Weights of a small transformer language model.
Size: 10 layers, width 256, 8 heads of 32, MLP 1024 ReLU, vocabulary 3531, 8.86M parameters.
Architecture: LayerNorm before each block, learned positions, tied embeddings.
Training: a variant of Muon for these matrices, 564M tokens, 2686 steps.
MLP neurons of a small language model. Each row is named by its layer, matrix (up: input weights) and neuron, and shows model dimensions 144-239. Each number is 128 + 24 x the weight over its row's rms, rounded and kept within 0 to 255. Numbers have three digits each.
After each neuron's rows, "fires on" lists the tokens most often at its 100 highest values on Wikipedia text that the model never trained on. A number after a token or word is its count.

L5.up701:122109103124112123102102100115106115131099145141134094140133152137100103125117116104123125148133137133147156149133129126172109120134132116116125101105087145124105090121110101128098105115140085101107143103127127144138116124152131153124134095143085127138163150146151137103158163120127158107
fires on: "l" 19, "ac" 13, "c" 10, "C" 9, "s" 8, "g" 7

L5.up371:134151130119118122111139116137181112171121134107089123082163112142140131096107101111156138100119123125113157137115135119152155147096138111166155091123106154096144160106178194125127113141114134125099112109121122161105125071169125133107148098143121162120166151128144138145109157133103154167
fires on: "or" 20, "-" 14, "ar" 10, "r" 8, "er" 7, "her" 5

L5.up613:160106129186149147119141138134086078093130127074126125130136151150094136131148167133119100104097163119114117137116100098077147088145095112124119147109132124116116148114176125131147131136124158111140156120112186130110126117109163128142156106175101110088099139100119172121141093174099133133
fires on: "v" 15, "et" 13, "x" 13, "g" 6, "d" 5, "for" 5

L3.up820:124131112114121139128132181139117152128102124127129156140125146121159101089115105095143135103089155101157142117139116083092124103145149124128096103123092151114103167117171135070138156143127131128137101121112098122107140123149178114112143148134124124088132094078128155150160151132111107160
fires on: "ep" 33, "im" 8, "st" 7, "ip" 7, "up" 6

L5.up824:138129079106148103126150114122133130180117118155099137172141137124129145122086133095165116164133128106089143155138141139068107111113136117153160172160151142150139143128140137083170125108116108146111114113147120106129157121132165125114151126127134097160126121096125134122100154116075117134
fires on: " I" 22, " m" 16, ":" 7, "and" 6, "or" 6

L5.up762:135147148148159126116085126103161118096125132105117098105104137137129103125144146129100079172141156147151113149108154123130150127081083131158127149141107132139149132112167132113109144114109142124124134179100085131086104156129121148119170077147121157138107165141148147157085162148109139125
fires on: "r" 13, "ver" 9, "qu" 8, " r" 8, "or" 7, "i" 7

L3.up91:152144140122148114112146117079060134174132142158096112118141165103102108174107148135114134155148126147141103124087125139115119101131111114102170137106151110093130156107129123118138135111137121093098095113120116127118107124135134130155137166157136170097115111097107102182138136177112127125
fires on: "at" 19, "est" 13, "e" 10, "uck" 9, "a" 7, "th" 6

L3.up752:075113138170124136109140141142121150073145147141115178089141125154151090107102170132119152120104142109135124157124153113154103078168142079122105105134119128135152140160156140166116122089146113105133137146110188103130118118128139144126141100147149120110101143148118158084129104101155111120
fires on: " Val" 31, " val" 14, " rel" 14, " rep" 8, " del" 8, " Rep" 7

L3.up465:076136125081111130117140079123120126126151138147114138140138108094145143154109163139088150098143145122136148120084152085167150137128130075129128108109092149122144170132140135092087093128182118110155112110126125128110097111148115078133135097142145158144152145138138131118118089159143147168
fires on: "ar" 16, "er" 14, "on" 14, " Q" 11, "an" 7

L2.up493:103099098168120170134095120168184121134143107131121148168117143142108117130104112171125119124132096119094098139122132084131098125143144120133125143131130135114148132106115163131115134185138112137069191118059127160122110153148120103082146102128121140160115126121135145126175118090130115142
fires on: "or" 91

L3.up129:148143151127091146095156135090154115141103133092144153104087133100138113146118166132115152139102147132123151117098138135141131105118183130127151125126145145101113137095108169140138150123130109142108126133096107093134146149180131164104169124089136156120107099144087106200145148135112144100
fires on: "e" 18, "ell" 14, "all" 12, "anc" 7, "est" 5

L2.up146:070084124113118156082119150096134130132152155089162075120197140119151155111165156154090125125111100123102106123112130126146153142085096129107144149157147141131165114133118101146098151148144114078129152171118110128127116056147128136098136109122111127129133145108142135140174116089105125148
fires on: "ive" 16, "r" 11, " and" 11, ":" 8, "ed" 6, " in" 6

L2.up819:100127100165129112144116132131122071094109132102110118126162117151172132164148130161133121152086137110114137102103173112147157087153128146148190175105147144094155122110149182102148152162142153162088128159123078136104133145132107143089122125119110159151107105109129156101162177108118138096
fires on: "or" 51, "en" 11, "ve" 6, "ree" 5, "le" 5

L3.up977:129143146139133117121150129099120122145121096173166129118123152122154128141133124164110145095108111125122149154115124120129138088133115158086111110133110081136111163112140138072123097161138093122104135150154113111119111127161109062129151126141112116141141080117099141138103118131093120128
fires on: " H" 22, "'" 20, " W" 10, "’" 7, "'s" 7, " K" 6

L3.up988:147143142150102131136130153176089141080106112149148084115143134124103154144153148117115112117133108171121107107125133137090179128112082123135134134109127119154121113151097132136122144113091132125107096143130111116123113115133138143119141140139174130175109087119182091151127129089122156157
fires on: "f" 24, "m" 16, "end" 10, "est" 9, "v" 9

L5.up439:074109136146126102164113112141112134121113102117150132116129160198159130122111131099166099123096114105156145132145115135088102107146104053109094136154094104114189167117136114134153154133130114085114093148108130105173140148120170100119152126115135175128143133126147134141117175110123137143
fires on: " M" 35, "ec" 12, " C" 9, " rec" 8, "C" 8

L3.up917:139122088134166150136159097116125105132107159100138123161128148140128134102122131069077127112117117127098118142151068127136138154151149136080142148099084166155142098146109183094170117114118154111129164125145149108155122118115112111117126164114067152111137138118134149113152124165119136142
fires on: "b" 22, "st" 11, "c" 10, "lect" 5, " head" 5, " con" 5

L3.up717:109145116111138146119144123120164190152124143133150094111140118112117157145168115138103109175152105147100136113118102132116126121123169146079142184139096125178111087153110092143133134164143132123069150166135158106140120092113119151129093149111122121146100120133136180079110153082137161109
fires on: " |" 30, ":" 19, " a" 19, "ig" 7, "=" 5, "ed" 4

L5.up567:141083115151114108156156111212115114102120119125154126131174102116124135133128130088135103133111129107083139101128083144113141094138106127138163149124134135159142096109145107093144122118118137133148135163115120104113074102102141144124149129108160147169121136136125096117143111103111142139
fires on: "f" 20, "le" 13, "if" 10, "ress" 6, "est" 5, "ham" 5

L5.up970:145169113087128119140126088134117129134097180163131140116129137134137162141072163096105138099123127098134116139117103118161175136139082142099130153115079181136122109096139136109103094110161092142147174105103158147136130148141135150119108140116106092103119140126145123103140114135110138130
fires on: "l" 24, "p" 16, " which" 7, "c" 6, "se" 5, "el" 4

L2.up804:150128104121155113127129106114121123156136106135092133132149140128116153102132116115122113097140137135142116126157137116152156112135121147116155144131135135121125132115137162113125113145125144169105186126179125162126187149173122122161087138149131146126125135129102100197092084160155138136
fires on: " Sc" 15, " Mc" 12, " of" 11, " between" 10, " sc" 8, " both" 6